{"vocab_size": 32768, "positions": "rope", "init_std_qkv": 0.0211, "optimizer": "muon_variant", "schedule": "wsd", "decay_shape": "linear", "max_seq_len": 768}
MLP neurons of a small language model. Each row is named by its layer, matrix (up: input weights) and neuron, and shows model dimensions 0-255. Each number is 500 + 40 x the weight over its row's rms, rounded and kept within 0 to 999. Numbers have three digits each.
A block is one neuron, or neurons of one layer that tend to fire together. After each block is what it responds to, as a language model described it from the Wikipedia text at the highest values.

L2.up618:478530544518540498505558483532427541505552470572508538508523499493468426534454475479514563468531500516510491454552492488458553535460536546459466570427473557459541522508484458518490466498569402512469523549493549532414516484526559518424477426533501529509540489492493505517459535599528556520490465581412470526521526483510523489441518525526596550550522569509530466459465458490587385493443461551567481486476527455503559473528452510458453480549489510516496492528528529479510465492503556568485443606565514434512479520514516475527462415481509517436528522508438478435487451465520491539445540577495518485531435462483469499531502493479537499447414532515535486485551563504491486488516512480509507583479526478461418489485482513503493436473529509449438520519454484540478444501493490
L2.up1087:449537510471514478475484502482560477502518532500579556494583470511546451501487503477542487580470526499560489450588468485415402532478460454452539480458432480514535521538445467518508527469564437498483518473506553521509504496542499516547503513498583470587487470499503542534501556459441570432447483516452505515480473490492460490567506542500526450498534505499569481452471508476539455456518489444495533544445466570497509507458544553426499509533529509470591461548441472453540529491460485546479558512556471589512441514470461522467530567454497517469466440562467488496481521537481516455476535509454561481474487521527432487445448504475496506425450532467506547518537509435521539554487446501530454461487518533446438499447460502559505427490517548499482473508530551491567545528539516
L2.up1163:499508492539531481496467480509517503478447462521484489541505518499534481551512512518566461553455521562433534572559464429521495525559510498502494531562586496474509573472486510562516515494525486465508453504480492469517477572511528547533510456519527508522469469526520527544503508522497508541520539545524560526478481534517494464457537499546511427518442570480531562512513544478484504590493539499518475544496450499497499413465448516581507481420473470444475490504503467485510511456461491490478457430461505531418658477532468542461393480509490474482436563453508498458456494526494470460538464541446467490481506489574517470481473478561592487437520498542473546465537575597505510506537523493542536457443455429501502456472548487524517520529502499481524515537517570524462486565536541
L2.up1170:545546524500534496480501469471520480570479542405397467548446499524502467501594570549473554495422582456513535458497440516572472500444517511530543512483447535529559483518412525517413475485516477552412531494497572475448471567439528530490519479502500512518491437552507561482542537536518435466460432572531486509599449543502547443485480519521549465460497483423511508502485516468506474561473492573399439569445475521483545529498540454450548477552466451484485497485517457453495565460510497555466540498520500513588492438457507514506491500537495554474490561460530535507539539481424554581587483526532516480545485520450536501470500540460506548530490455444486517581588552435517594501537471470509502612456521453491454534532431485465505462498486424476457542469532489473513469519441516
L2.up1345:587497421542563446414487480537459531554527564472475471558470487513526415489554514562422491524497497529494507538518506544449420539468559489418515487506488504498510489462569481458506522551541516566539554439470507464515462539577556510564549497486431521507444442505562545489433502528438570530494521505517494540513538491525529460418567506474576442476509479545453523536537400510529492435470418453504506512492483505524583441460507531495488507417426460524490529519564459514582501540528479525398489481514492557505504523495606526467452511509478494484510415497524594426463475500495547528501533425535481537532504548472507538495522518482467487511461492557527458531523450571565524507543535532548464524516488487514459464445529461533458486588516535531490551503519469533549481499524467
L2.up2329:476514519542544501507474495520471473520448555500558483462508492522446503593545476471456510505560530512434516443512592467528471431453503512547473525479566536530527452507464467472484546465508468437468498536538495548516472502565512538560542586530474466557473514537498522484502452462476504523509502515523481538516499471568564461497453541474552439544469484517457448558501520516523439563542511531540497524524474496510458459570470497505560527517473519543492479464479497542535515509505435498499450479538482485409557511529490555492467407428599491544506511488502517513526532506493446480539532500527464517496484432495469491466472558437494573476532514447543501493492502521566557517579533500420542528411524447490466509581631526504513504557542531528508487524465499496491510396523474
L2.up2909:502520535478499529459581461558490461476508522500463453552534501539534549447519515490538523499521528499497480443448476516462463481455490433512482476482508504491499578458495494494442455479402504510495503508568517519424444469434534520487527502579520434494552504492538504517522495517531505499503509531460463481573543455526528433503460498471550512528487506459502512522503513487481449491426464551465508536480556449505460482498459469495479504479496431467471541514465501482525493457540409493502429563530421386499461502492524505533485464419531506508506553532463474451484491460523493548472481469534556469586519523506455529533491494384529416524461512455494443465521532440533493440490477514542454483490542467532462523435474574498437497436515468478535546461429536526491447430496533
L2.up2944:527501442518509501492514480505514501609459506525492462481533598432538520483444455481472409490529556455456479497464455431542454467525499507446456487515474541475453516537474546571494569482496450506561441499477464513511536501513520449485521469483504478508522455483493571478510518480454567495504495519572478568524469476512520534562549536541522456529487491505467466490530522519571412479557475496497546495406483498508599533490515540475520484414420508553556493479496465532430550498493482509473562486482494422389525519460475506507437464497443534492449504464554560525503461499548513472477531556596439516514506469529574540438445575474459556502519491445451521585599531468516511487514639539473478539564504497506527507526480502471526532425523397491511532483490449569462571426492508
Responds to: The word of (or do, for) inside multiword proper names such as Institute of Technology and Act of 1988; also mid-name fragments of personal and place names.

L5.up9:516542470486507576555527510514511480469486524530531522532526546445503451609509497567528534474516450459536508476527515544515481468513512430472507508449538480495547508555513511484430498518532534535526489468535612495561470511496455448523529503492524437537429475468541474561537510441546507436434447508455564504514548553536522450570503535462467508497441498530474489498498539483531433497515494483482518518457465463495510506473529499554541477419522481476528502540530546554452505509461478476527564492525509412531476524465498580513577494495514547546568441462488513428455581489535450434543512505514436490566480425449423497515501547509570526563504526509500621479472512494544489430545523502468520521462502416519503455525394474494469529548518488488544501515503539508512475491473536
L5.up498:503428449519448481503492523448526574549518573503478517586518446474489543566536490533551464485540490480572506458517535545407525514534519543470486561559536497502459479571448569493538526583553440519565446532559555487496477432530519473544546544548475516470456532471468483493488470535484467532532489570473510532496543476548554535532480504506529474453501475536512510454545549417500440555557490553574485499550504485441512507520507418484493483472491526519516462520466531491529438443502511509492560516443561493533471500566466469512525531444406495469529567468478572514427472535455489432498468433513490497548538472542458570433506540505505564469536487497476520534475526433489541537487523514494514561547475486517566553543499466505453487495551496443517557472438487566516516483441517
L5.up612:542494585458603504424556439515516517488467501560515499550504504500506491499526479556434454452463498520459482481527488496443464507545512508471595511519459549490424478470482488546508500541500508505479549501529503537478547521527499509533507540458483488419539495487472507481453482542490517559505532594511517523524492486517500443571488444476522494455501546440487505402425569554585419499511473490467435482405604500555534487476514500503599515513479510548483466527530636477506460516523524452431511462479510537536499502493525516543516522500532545491499550462467510525520490501467525423470449540526506504566521568497481505554515540505475501521487420506458516569514486522528500519545496549471548465477438438503523462446423553396458459569473538495510499460581488483475532431467524
L5.up768:444426534602424529489563519436480503532495492548462525517485528556463514492535537546501510532494520538499563481528470502541528551494507526489560507412480544429548437471483539562505539533513526493496521437439542492552454421594488420470444558549488542464448522526457478467566465537487516482513496475512489498528498393508461492448408426533454520527514479573479515440483527496445474491537478541400518510557506440539518457500548440642487585470505527501522492476467488475429493502474545488534447545518604462569475521485522558414490487497546522513462586552542525487526560426528484433419501512468508533524463519500484457496476492490431480463451525516472591493513530534466486508540572520478472453512480546482450507456544558472529471491444454510482559458468496514515518518430391
L5.up857:515460507569435560558500483511557459493549424450512473535518506526536494554563497543514501467491472566565512472512489514452490538511440484460493425518441529514524456499524479513436498473519531432578463496539538556437487551523473443518439508436493542514577522466432469470609514501540482516537442461457488506456554482529516486471487525539534464456475473533505446464532547438417506435537494481539481500532467460479512444586558463557515464494479533532529607601499477503498545498478505439501501479504439481493481480488460550475473429482447549493576474482528562482464510547492483450532554519534485546476460481479507433478517481512481524465501501500465484507563501547497526546501551555528472502457557450468475554581524498514516493548431513465410576519480445509458535476455460
L5.up1860:479476509542425465438510489519555512556459503512474457521497493525485552514538491545571447567547512557474474374536471575514501573522491460517541553415464539453515504503426475491515505501532505473558466499480481576486458499439416447554462472471440552469475484535516620486550480459563487471454465532500577450428485442530458469525450530458483484444511486521544522528470480539484477468480481486472517527468496457577507538554448499558480567463440469456559532485451529522472418561451524393539432493490497459502519567562497497487539484547464541491596489532525549515423514503428525509520444522451536522502557494536514484535527495528487525498479408507501483455531516469485475462468500554543520479474530460512472505429432523485502501568510495531589523525496531574483549489519387
L5.up1973:481476553482437458540464521553499522512481449448603439507510487521465508488551516487493543455533407457441476499542479495531512515478574511483475497456558504548500417492498458489537519587588497510491517521524501507535447510499496497519496459526565499549529512538476474512546449519508541573575506488555474530438509477516457533490535471465609437453531585517445518518510554563477581513559467540519532579548501510513525473433471455447453472511448488487561514549413504512455574553471502553523511543570562506440507534516429546532587479499487552451522463543534559378420467493507460516493465546523484476585497504558514476494443502547544512462515537518487491481507457453543427533537496563466532530447541500569574479580498499438434516503526437522551451566510465494555525532481466
L5.up2038:521473491555506383585494483409545498533501457528538489516482499480383624530512506482499487581493483508535491418487485520516421556541520458513525514471509515461485525362548505516456458433492456459502434503456489549547492495455491458504512541456450522480516472590526503485529484568517492552512517518474511495485510516462519454505473492501433476516521428572512455501513496477497417433457481525588532528499470546475501540501521588428521495422504456522506569365502568537489562547528549480487532476516542483513538473530505489448564509500497583495536530528543599529537490524585490518520558511476487503547524452491540488496534519561494491459524537527532557536480540521505488523522498505429553467476489490533551472518474499533499451475523506536547410461453453550540565503531464
Responds to: Words placing something in space, such as directions, distance units and part nouns (east, km, part, centre), mostly in geography and road-route descriptions.

L2.up474:466496470524459480452455492473560505549532540513479505490486475550531465523551553563449485519502501496533500529509482510469470462519552551491479489500499490544502493545507573295420528499514552535469468584501465531509519500527522516528499485450527460521465452475492498462490548464503524485509465582560573514456443509520458485507500466484474485513526476525468474502594535525468505429527513511429554447483496459469438503519497518524453507508497489493551527503514485457574524547477340572470555495451503486474532543592478430455524480478463415569511451467460453511453477476512512543515488557532522438510537485455562482532554532499516474429486482500486515473488559456476500512547486536480484533553479574486466526529525481524504483535488467483440490454561462441588453518454462
L2.up604:527545506521448456546589457478554590508478488562489504537493457544528550525563546500531546522483496508453460534365511470466531551533526532546525505505467505544504449535498564448485522466504518491514446491521521468497499508534518469517555487530539526555520438523358479554398550468414534419430424487407576492491478473505511508479488489466547528540556478506602572412557460480449448461542466507543490476530534476549487513463526510490434506531517501529492445452468464435499477569568577517505482518473563561531470544584501494396473444534516498484507466533423484508451521511459580479444546489575501474523608525490500488535531467387444505481435537532491494515491519433550493512465469529566476493551495452533448445515437521478515548556492510541452514395500530472514514462441459
L2.up778:508507568459506488492524454569473559603431521506472482503518517496543494517628528540484491458492541491521505521578537507547513513531416516484544527485522591601526485531498443438495500576480541512525440453466505542524561551494552514600445486520460537629507473528511583567460458536498583550500523532494582514472495463429422431497460538505475421484452467567513471500590483510543522502514531486473485475463473480506476514497499531466460466509466441520559506459506495491530479533446489591465470514414521523503479514521522479509562503490553537528537571475470570517490521495557496552497459541497486559485450501530502520512536507427499495558570494496531533480563471505488512544427458506517556543507461478500467492527504575513431595508556515521508514456539442487557477486502451
L2.up935:475522479480514490463483533473492547586468527436545439531536519453533576408461519535438560488507520493521490441489484496539421440522473495547523499532445495531495497502519476569563487499500566457433452501509542458478539582491527509505496510449494516565488506493573566508476537504496516444523541512507498488535453516443465459553447592476452478502528460522548541497483459465500514497500449538455482569447431528467452486510622543448520520557515454494477554540517519494508515520491545481486495488416499438481416490502522551477486511439540447531533524413442377421494519533442500494573541520527509636475502562494490477513495510459499491540493511537440443601562503424505527487455510560485517500527527504496488487472520469465509570487502460546557480429495489527528522557475476
L2.up1316:471495532484515539486534516486493554623476406451494431560483580482535461509501460495561515512461522484515513529510492488517481530534482455516468483542465571468507472515532417522489484482552503529450436512438461437482550540466491452537472518398494478508465490472478591578476485548530456537454504498501479515505496518501469507579475477582472467467474555505552534521550443493437516477512483503536458551462539477517544465435480549478484466456507471500541504527463596529501461465510546510542560467520476474474565350470532551493495469504518535557507507480519518509558491545547449512520473466555474482514523458459524524559494516507507458499478404512450514448631550452408516495456443577510492438513464466532536526478440532480560472532445518592475523456518470566564512514499459
L2.up1985:502447544447511520552518585592507486559487486478515486516468475545523552483482541560491468563549533519526496493491456540449504470549512489550487504514403532552558455500444509454483521569553511463537511500477573565491399585474488496524474511470503524553494513458453510543486501564538565484506478478470521515438516373452478469483515534517449449461503472508515473495462516573501526496470449465494460499503480454526439527515492476480463506409461480522486556560442457527575492560453534474454532477409485505514504474525540522438504538471525542514523567486536623516502498557507494488518443545501472503500481542489531466512500487435485493470539486525457533502511498519476495498462464451478492424524403537454509517520506576476471515601568526489474479474548495460585500560464515
L2.up2364:541525479540486480440486521534543448511491529535443570491492470536521464457499488430451500573466569523459532476553558466482535499507483442574515533527505564482505438452500541482558461488497476507517465549479570560480443504469464558449436505505383496605542523446452494472460516528546518477452432663491569558532491438437500505499458483454548512546483515541455485483487411488582451514513510454481521485486494478567464444529494472543473487478441493504480552448502571543494453490502494530460551468504496517493500593504509487509490466526520405524525483478492497509545494554572501443559459588516427482475462532472464454549521526463541460491541530502463474485524511520479533461515455469487569488541407475499482574491481463501487549489573555482467565525489465450565482477495521
L2.up2584:542507497483498458493501524546510507538526444493529531446494516504522508539504474544497526498504510504523589559518507535505504419458523438514466477565469514492435444501465506476452528498513444500474429513477521474505516519533488479537415605534459460580371443561509506450551538497536499564480522605565528503427444531443524544504493529488477464437514487447523521486546530508461475481476500447498543531485428451480444504422480469486481584502508463476522520502477471497500509431458450440495504501516444497468544472546519472443478490468504534497434493441466439501481495498512476549602528460488547535491508473477505570502522529488465445450483505441546468485548543592554510433448446489574525531466439479545496490523544525459485547537629512484490505462479498470588464490525511
Responds to: Last token of a sentence-opening time phrase, just before the main clause, such as the final year digit in "In 1970", "On April 6," or "That year".

L3.up552:532371528536498523493503538480515481494505474529576452488464547455518534516533436547487462587461537570586563442466498543549484539547527452528478541444466481492501521501553507570435546533586530424510509507499507541491489588479544527520448481480479474457448486526450471474510505456529563569446442567491523532493550482489529496502507503538523460487458509545477525571514530479531487470463459495496573525498463531512599468500561526465469521450454485530531501615497524545451458521492520538516534519569486485508468483416487514449576474501439458489575511472503539531458473476498518513505517491522536551477470549547631515564433567492463483441509483537443496465539524510474456484538451485482563423446493487572528445538486462487500502523493438577539473493470507526524494495461556
Responds to: Tokens just before or inside a place name in geographic and road-route text: prepositions like "north of", "through", "located in", and first parts or pieces of names such as North, Long (Beach), Il(ford).

L2.up199:507514515433562605400499485537450451503475486518472479539502494533490492537523468546513474511494563543502546481578536484455496549496495515523494517523466520448483485488516496476435480572545556485481577412513520524538492475479543529574525453598468553468549541549479541543464562456505526475570519497492442476518459496544477500559504476423496537460494495466519483510582554475515428534504505471497417553454564452481478502462456484478476458517554527486558515495511510566493438418451457436493530535489473579504456460492519541421508446435540575518533495481456460512459538500507440500476525501529505525546489491553458500483447542456530535481558500480477435596503472450457562517508476497572562536462519495461497547474441543485512448493474524496541469522502561477522428539444437
L2.up202:507446545522501463543452472532466467484511467562553483536575476505418538479516508482512480514577512457475483414501540493413490499512461500505508511517556470524501455521490560508529509514471428500526525453626528511519497473513506545559512482482504450475474489470501447483480589535426448580560460442521473494489433481500441489465496602521557523519546559527499462501522557483513459500515544507578534545428456489473514496528477491463492478472512521451519410550522511492506482576497581548557436475538457473502497454509498515422472509539529485491527478531468546412428473486485489488460460495457467522525464521516511445496478526448542573553487584492494522486516575564480473489485545485475457486535525461565539506486500500429522494497433509502536473484430516509513507522445447
L2.up920:539507450533518411513484459462536530539494523555466544512509522502484499582448519518482499504436499495523483520500466520531522522467514587452519516481511481535468495473474554528523435482545477566508554520518601510528531414437467502539457468459441535513557485566468541453474445488476539474493546514492529552480371469444524430538455501538468527459520516470545496492555470528491617543509477453474463523478514426440401499520549531480480516479539456555443542491447467555529510460459554467517518519499530439488552488520533509566515545525520569531514549515491484462496564486526472453504449512406509517481512524537528530480444553461457485435480536538576406465458468533545511496557454512473458509530477470492505461538552526583490431441480528564447497495497583521455507623513593
L2.up1112:493512443530451436554472488565469474521548549507556484494513524516475529414477540508412527545563437479492442480505485494558475523534511476508523515511521506515508525493511510491504389505500426529541474494430513479540556538571536465504428538544492472505502536419495529522459383532446496484535549532517512442498494452466507475556524539456525521479465468448475463382492476453536448467471482455481525518458476606493509457463542484519575458516505403533543502480428542475519515546516471511548510549489440566453598554522462492438518479497449452578552519460520532514472437495475549473443510574506487560473452435493456533526467473498546571484491558406557473422509481473523563456516496530496538433455507506501463535455555466457455554507492538521514516467445489508483482481504522
L2.up1817:462522521500581443536472472506386494503480434479575512561562562477495450521560479500561464458486505567558511503525541465533482439453537497475544500540472529466497535490567451479478487522429548503562530442495549509529488456477551510516504521543493576498453517528450547475430525565495553536536413531548459437515494542557465516480469460438543592529473507499561532479516513570477493529423455504452493495520585475441532512465524485475469523488528540528490507583502587552432453443486492532469478486445550327476477477488436470492448478519510549556434443499528538424507560535526509476542500502499474524498483469441513495531455551443458559422494439560502468553477428449502563487509474531460490444511503592459543536512464527482511517494456492485523443524493528513472476546467398
L2.up2076:488508496506526499494550481553531530459465506519442484547485527522474548513446473532536465487465482481430565489514562464522463441471549496484531533530497493503512490443510461495485498525369505542502520431445521475479485498526504471496454502539494526619533548497507609527481478469426556451423583521505451483489577446456459495490552523485558524521565438557506483501485454522504484483437475425562513531522492492477503559447458480476436489505532502553564457519483493498511571498523507465524497573595488543478495477478475476573491561453477609430471572474569569541493503501484499464430558513452522491527445534482544522444465476404509466548515415511477581497456492546527445465420466487469532455540486520477580549416535462493486512498494452482452494446540575547479527481463446
L2.up2546:481471486536462530523512436499416538538534521492543426516554462480482507506498492483450508522492526459526507522531474422476522466483506467483545467545551520501500541521561548534496479585510507521515531539543555491519541440515465491595477456512539513585520552502381452494480491479567477495555455498498479506456531456528484508560482487500484532576536520564522528532549504463481550507424465594520468532513472447497546507544504405486490476536472519541548499505586503546521488490503501524528447539501409514501485496486474503504493409483471497407425528437521534502450423524514420472497531496485577516542493562512557444479483495526497514529432532411555453497569497501450469475517486488534524469516470535593494503448478570438412490533498383493518518476478553533534486436460545
L2.up3040:529477552518519565503490498529538464542515449527555471557536446548484505487493446473493457541523543546446478487529496489528475443548496516536431462513444451467532463542480522557468522530524461456585431512454490511473548504493483462478437548527519445514457504550508467530458483548516516505456416497494475509413463504468523493469458543537497464529447499474498507516544465458517421538461487388448505536478438465474536493490505519513494520556470420512490505559482527517503477498487556507527483526509528485475437489505480514490481490438532511477486532417450564467466464488525471532492538468486501511434520517517535467497491539451534513450513564504453522460568447494451538560485537513523510477429446474492506527413542538461494504476404497486530473513535532463481481472431429
Responds to: Generic nouns right after "the" or "this" that refer back to an entity already named, mostly places and institutions, e.g. "The suburb", "the station", "the club".

L3.up2254:464492518568516502415504455508448504507532460530528467475583575548550534580529506493381518515486497517503482491520462487586477489509525470448485376434453485520512468518544467509477485485479528409459497420473506549512550499490535458528465511481582493523529468468415540564436425433479530499438515582466566492508426468425557472504549515477490490468506522472400479506497471447489577491568482523554460477448487490484551471503482515496537493575465458454528572458561531491521460474542494497508559478543592529503433510438558565496469429549477497551475517521523536375510476538512534499477541482494496482526451502469549548486455489483526437503532482524445478486517507456514518504470478562475515552478502507462407451512473639468504506506492447542537505478537476502490527419480470
Responds to: Tokens just before a date or year, such as released, started, c., April, or a year prefix like 199/198 in biographies and tables.

L3.up551:487542506445483554509545481565494503520516625478506500471515494454541500519533454523497524536468501407493566427473485532506424535613544528455521474571460453461470443477481490527585493524459593527372494432508533517434431539502496465520518499545486522429555505552487501444519499534475507514512467563550547501468466479481551424494508486509565474542470506498510461501544491583502538549501458500540533456480518530508476472500513431537487483442432468594412593447463509517497521517548415484440509522529477416509434485525516489408491483463523509499506485511526547491460525515529508427657430562480445552367509559492501522482505524527477498512505494477486448513511517438499542530496493489454513487489532547510474499495440486473442489520522531482546530505496510540532524514573483
Responds to: The preposition "on" in running prose, mostly before a date (born on 30 June, died on April 11), also "on loan"/"on penalties"; weaker on hyphens in compounds like non-tenured.

L5.up883:491567484468505493490519477507509506546486504583560516456526514524501511485510433534472510512500534535461513522449518518442434541441486507538538435526473392571515465504461490538525460532581550526490486474496481517446488528544567466540480485540477522455493524465503572502491582512451524466510611560415501518544499483531492613497423542607473445487452525469534526443472570509483472521541522487573519582499430499470432466505473489510506555511513565539453576463429536462446464511482530490430467484468509556530474515472548562461459469476550554526490514503498548502480488564533494536576572483462376504497548543534488443447495517544485609547502563524482483479450460429517532491436495468524536525462442541501469418509531562466425508453515471492516539586563392482456530540475524
L5.up1518:461500523475467514441466462490508479451517585574455392519449521503508490440498533558523495551428471532618518438520452516556502527453549469501562392490427456502583552520461504462535578469469516501453456484511482448533528521457513449511536519477495540510518402495493610515480575454479514523543514472509592505483521486498440544542458495455525479449568502490459467404479461525484516480541523527427476471520521466547430524486545462467597544543508516454571483540480480502558579492479532502556510459518511516534533583512550461512547444465449470465529514377562564535495502519537527479483503524502541515536492473620496436542417487439415480577485474534489487508515452453494530481484444503511547479534530459573502549486485514498466477456531447495544420450482447504500652486409516
L5.up1942:470440531463461461497496494476497440448493464473474449511474553459486481481502506524495449531458493496430461485516552556530425530501520565506535476440484491590438465512505469543534509476529507551437528438509497513481465496539464520487495497484554497507463470457525513488449495518456506574516429533422504470452544492558450433520494534443499486486455427469498430516475478494446575492486505440410501507503548548499514419404523559506495536541417506501448476387471506514459552463539430530475421432527514449586490468491538563428593567506469487505558514506480480429521497422567590531505541501453513514446530489462541440505504496484502505543502485532552506495569542555481561501512473535496467503489566454568455504512490571523520542516426504459506487574546469476571513513496509
L5.up1959:543507474602467474493541507496508483497497523589531514472476530478485530534464529538479486538512464546463503515536547534460492520496515507499483527469465521572427467531529467486531435481566526564488520412547481601455483497460495481475476533511540508522450491475457525472502540581518494491517503658493524533541480459555562534573465450559506472469574471432460431471539528500546490534432421504535543475489501488498444464493506457519497573410557456443608507521460533511493468505498517473471412509529482518541507501531487573504530475443454522475521544484505502520469525500495616456538481507435452464474594581513510567501479548531433585545562438593518501520541459504525536611471498467464471518479444559491495537443486536504482541588502482522519496500463409602482546554465505
L5.up2247:552465467430494540518468463478499415542471484458550536517491475458394395489565498502454491423468563487424499431416546476498489561453495526421534443525520527427498529512552505524512543445498484547535476394535492515473483502407484434506454514546454505492507495573532575543564482481543505516485529490501495519483528489565478498510487590544508510483555551470478492489536488458577472469522487483456501457528578482537447561537522514457533496478521536463441538509540405500491468518494496442492509483522447528492548473455489562465533474484477533510457474476500476502454433506506441548616535507512465492443552479499500546513465445493514526543551428482521516397495524486468554482468552454493517460511484535552446553518585495539427446536515488530479519538439476502503552472437497
L5.up2251:483451455551531566425499452479459557482504458482481484466415465504534491475562449610516484522464487525537515560447528472492479447573606494452494460512419473444533489475436506532446468492527555416504483484508436420475529569501496491522511545470501473531503482494506565465434510513498501511495477561564498465499463493448468478475498486506533541489502534493457542523485573492552566391531505560553537560494475453607508453514524497490459562499485543535496446434487458488547478398459550476469548461443460538478431524509512454572449557451457568490522478513462472487544441486512434467447412462528497506474556521474477533524577508440540563556463481559485422458573466500507445477455448514436518562542545480479525469483434503495434492474476424489477508515518475493513634473467464
L5.up2371:429533488432519449549526509588482487462491566547510516521509498481472470538554578464425496528456450521497468472508526541531407436490473607512497531589401597485520484420546478519494481469527527518506422501541410396529502505500473427534471507451513463492503449578576530483499499638490499480494500562510503493452502505495435470541447439522522532482517511461490537468420454425514458489517464515528499550533400436469461502460442532460506482480454540572478518476464468501509555521522464492420460523444495503493539499560488497531500419537502465506471548546464582548528493530500498504544544520457532480508535547438457502430456473514570459564531520494506539442549519563492502517492510542486495481511532449471484457468473534507500513489514532507514479522497424503455448534525522
L5.up2532:531565520474527475525529508483507498531586423546494503521534495495471525520419550497522565564567441501423523493488459517422532466512508468487527476442544426467453541550531493576508537550505555583488503463551474465504461408532541439559558542509541540528480517480485540416531475524477501479483545586473498563478502467462489587537561511511463489490501502564499526536469526463450422518521443491544476560527559451475475468491514527473467521500550553567499442508513473463591495523469484546465532512454509537518445544486513537447504577488454496556535478481456507475572532508466486526550469540574510495591472486458491533522453504549469510492500512461515443489489498497471500502449518485429508469491478451461489447516456595540543505519480520487548570518480557456463512462477495
Responds to: The preposition "on", often in footballer transfer and career passages: "on loan", "on 31 January 2008", "came on as a substitute", sentence-opening "On" before a date; occasionally "in", "to" or "first".

L5.up47:480489515540493486456511537549548530481478517500490528514488502529503510474543456534455468552472504526510521512466498487421461537477565514589510579461511442567511513581465485539482476470498476427410479404513522567529543414474538500440488440547550490555504602500434503556453489523473451537512489492531581480519510486507485538474584478396485487473480530455562503499497461557533445522517500530494507465499510479612476543495478562463508514529514487465542531454491579458571529506527483455513566497530486471429477491441499509589498484561487486576470557543509499497537458449485591554493480554550582512520475456498509463544545513541454501449494473553539441427479533517513426500532525553490497507563515486481453516506519590480488568497487495449504479406440481523552560568508433
L5.up253:517450431471484495447541460558414499462513471479554442488521562516478531549489512492480531457518582555453455479539477459465479504515478486442522520550478447546420544532597456516482490451554539493619439448563454511495500484474542459489529443486503447531514531504533507439474519527481510531482523533439486559580503486558475482508535517505541415444512494510505385526549513391546529523460499469538491380506462543554501517463481499511534539461562515460530472507484530455431517477402503524502422494583480563530487492492544512507570521496503522478512583509459539512418546474601558563566423537501467518523508515483497501402474587515461472548479460469501531494576515548509539558535528517497439482497490470528435508431477502504473483516594583469525577523550420542485543509419468
L5.up691:514451473534491493506498522508515559477464537489466473528461549489502509459538399548445419516500552514522568547514511475434529508458519518481447510465512467543414497553482545526448462460506496502455440412538507481542505451538512492527425455437506466552507479484507508468522402442505448493469476559462475514527467504471447514532542510444537511485564452558525508505506470516541478477440494456496534510450527543505487522413492493501516490516505520455516499494473521451492491491567506551517538534567472492524448507481473531512497495498414458562452486480505491493493426467491549510493421523580598521525551523501482459463498568500475492506502484480515510501499530534508519437516511553481388471495487472465506524534536555485486577498458482516465480490526511518535497529503553
L5.up746:452438518521450579477527514478441528559479501530540523417534558459508488461503493470492484525500502492407517509560526488519484529521527570523479451578501500513445475504505455490444468504459527530486418476573483438580473532529509482545438504519536483537550434506497507547499494429534497501448517459454513471510372570471508456448527526490476511472500522500514515503467603482494522495446463443515525523471494545559473538497423492517525499497551495506571518502503545441447527500500510581449524567443562524449505531564446521449567501450405471478456575468586525526506475523470502430435527496512513582445479461514502498571510495499537496424490501496559539493461502493498499499473535523479525571418515521562543515478452529460440521526514517487477466505471491464517569463469572
L5.up846:515488478482499522520502435485446499494500459427547456379573507541472455559430478528490569499442485520487443549504464477459461464464493488490475483517444486588524556528422491560551529482458484543523415486558456448467514413445495469418461480469500483530571510468522479563515474555442453549512477467413534530531451542488528525532501524481561468491520457476520465590485468534501457456508546545485498514395463500574497503467510478528522513478540477451539501514519528486487513455501548462537423528614515482525509509453591487532498482529422490515542483524507458446504483447533582497513523458463487451523424527469500488455569518433537490462506516482486495543466501552551497434456431484527490457467502496532473570448494517458499497570488457459532508501594509481461517482384578
L5.up1353:463520509528571549477484497517534468538441601461561423495598469520491498479443483465544430534492525520538496534486482506451492488507489487503540550539539468555391481547460524565549474477524504551526533465469502491555545429434498478476474506466416495579501504508489525525379554500467524507465518564537500474500543422550510529536513518496460506517527455474651565485456495558475483508511487461519439455552478484490527507542480563464516529485475500535510413509478563573504573466501509454552512577499555517473455471545482403475536475479507428537548433502571476476531493461386562499478526491524506416536422482505492491563446527548511537508539484503460446556464523444527486484415473545478533483532541519471468480513468552532490482479572512468489517538531444444626561460481543
L5.up1717:494490454528448515471481521479474463471467497558518441480546497537494527448517442492472512519460512543486547530489510512470500550512529533543532559506464471564393515528541443499439469446540533419448510384528563560535531464527492500562411475448537459552498489484465495518550484426489465553490489551501557543551540461561437522532500494469485472493491405508515464556510503523475455500461491499481526438484491496483520559480531441524501476484529465461519528494491544523490459433549515471496516571521522520488486511513495507576544531536458551518491498414485507526470431539485586502474433520472545535568597530483502483488522551471447497460508472546522456490511526503545487530517502570551459499473482530452569592497475416429515534556546449538437476476543533490543461518480494
L5.up2345:451488539501486549500511507444485496485512535470523552434529539524467505468553366406494534539466488460487537549546513504466447531498497533544464530492540457501491553533494490532462513464501494487429480460466516530466556551443467515454478570468473526596514520454486507518479462455530601530465507551569500563474510442512376508511444550456514501464505446455537470547469526480436475470495487432470467393513461455529490487426468439530455510537451474458501501495530576485526482517511414467583503518539491491455474566482443526458516474544487470598486492454494482526437500495462572478565479526526465554504558512508511502477547558474472591520491533610470507470426508500472509484486416492518545475509500466469490466514515462554493545534519542586545459449511532519546464500491441
Responds to: Tokens just before a year's last digits: the year's first three digits (199, 202), or a month, in, from, since before the year.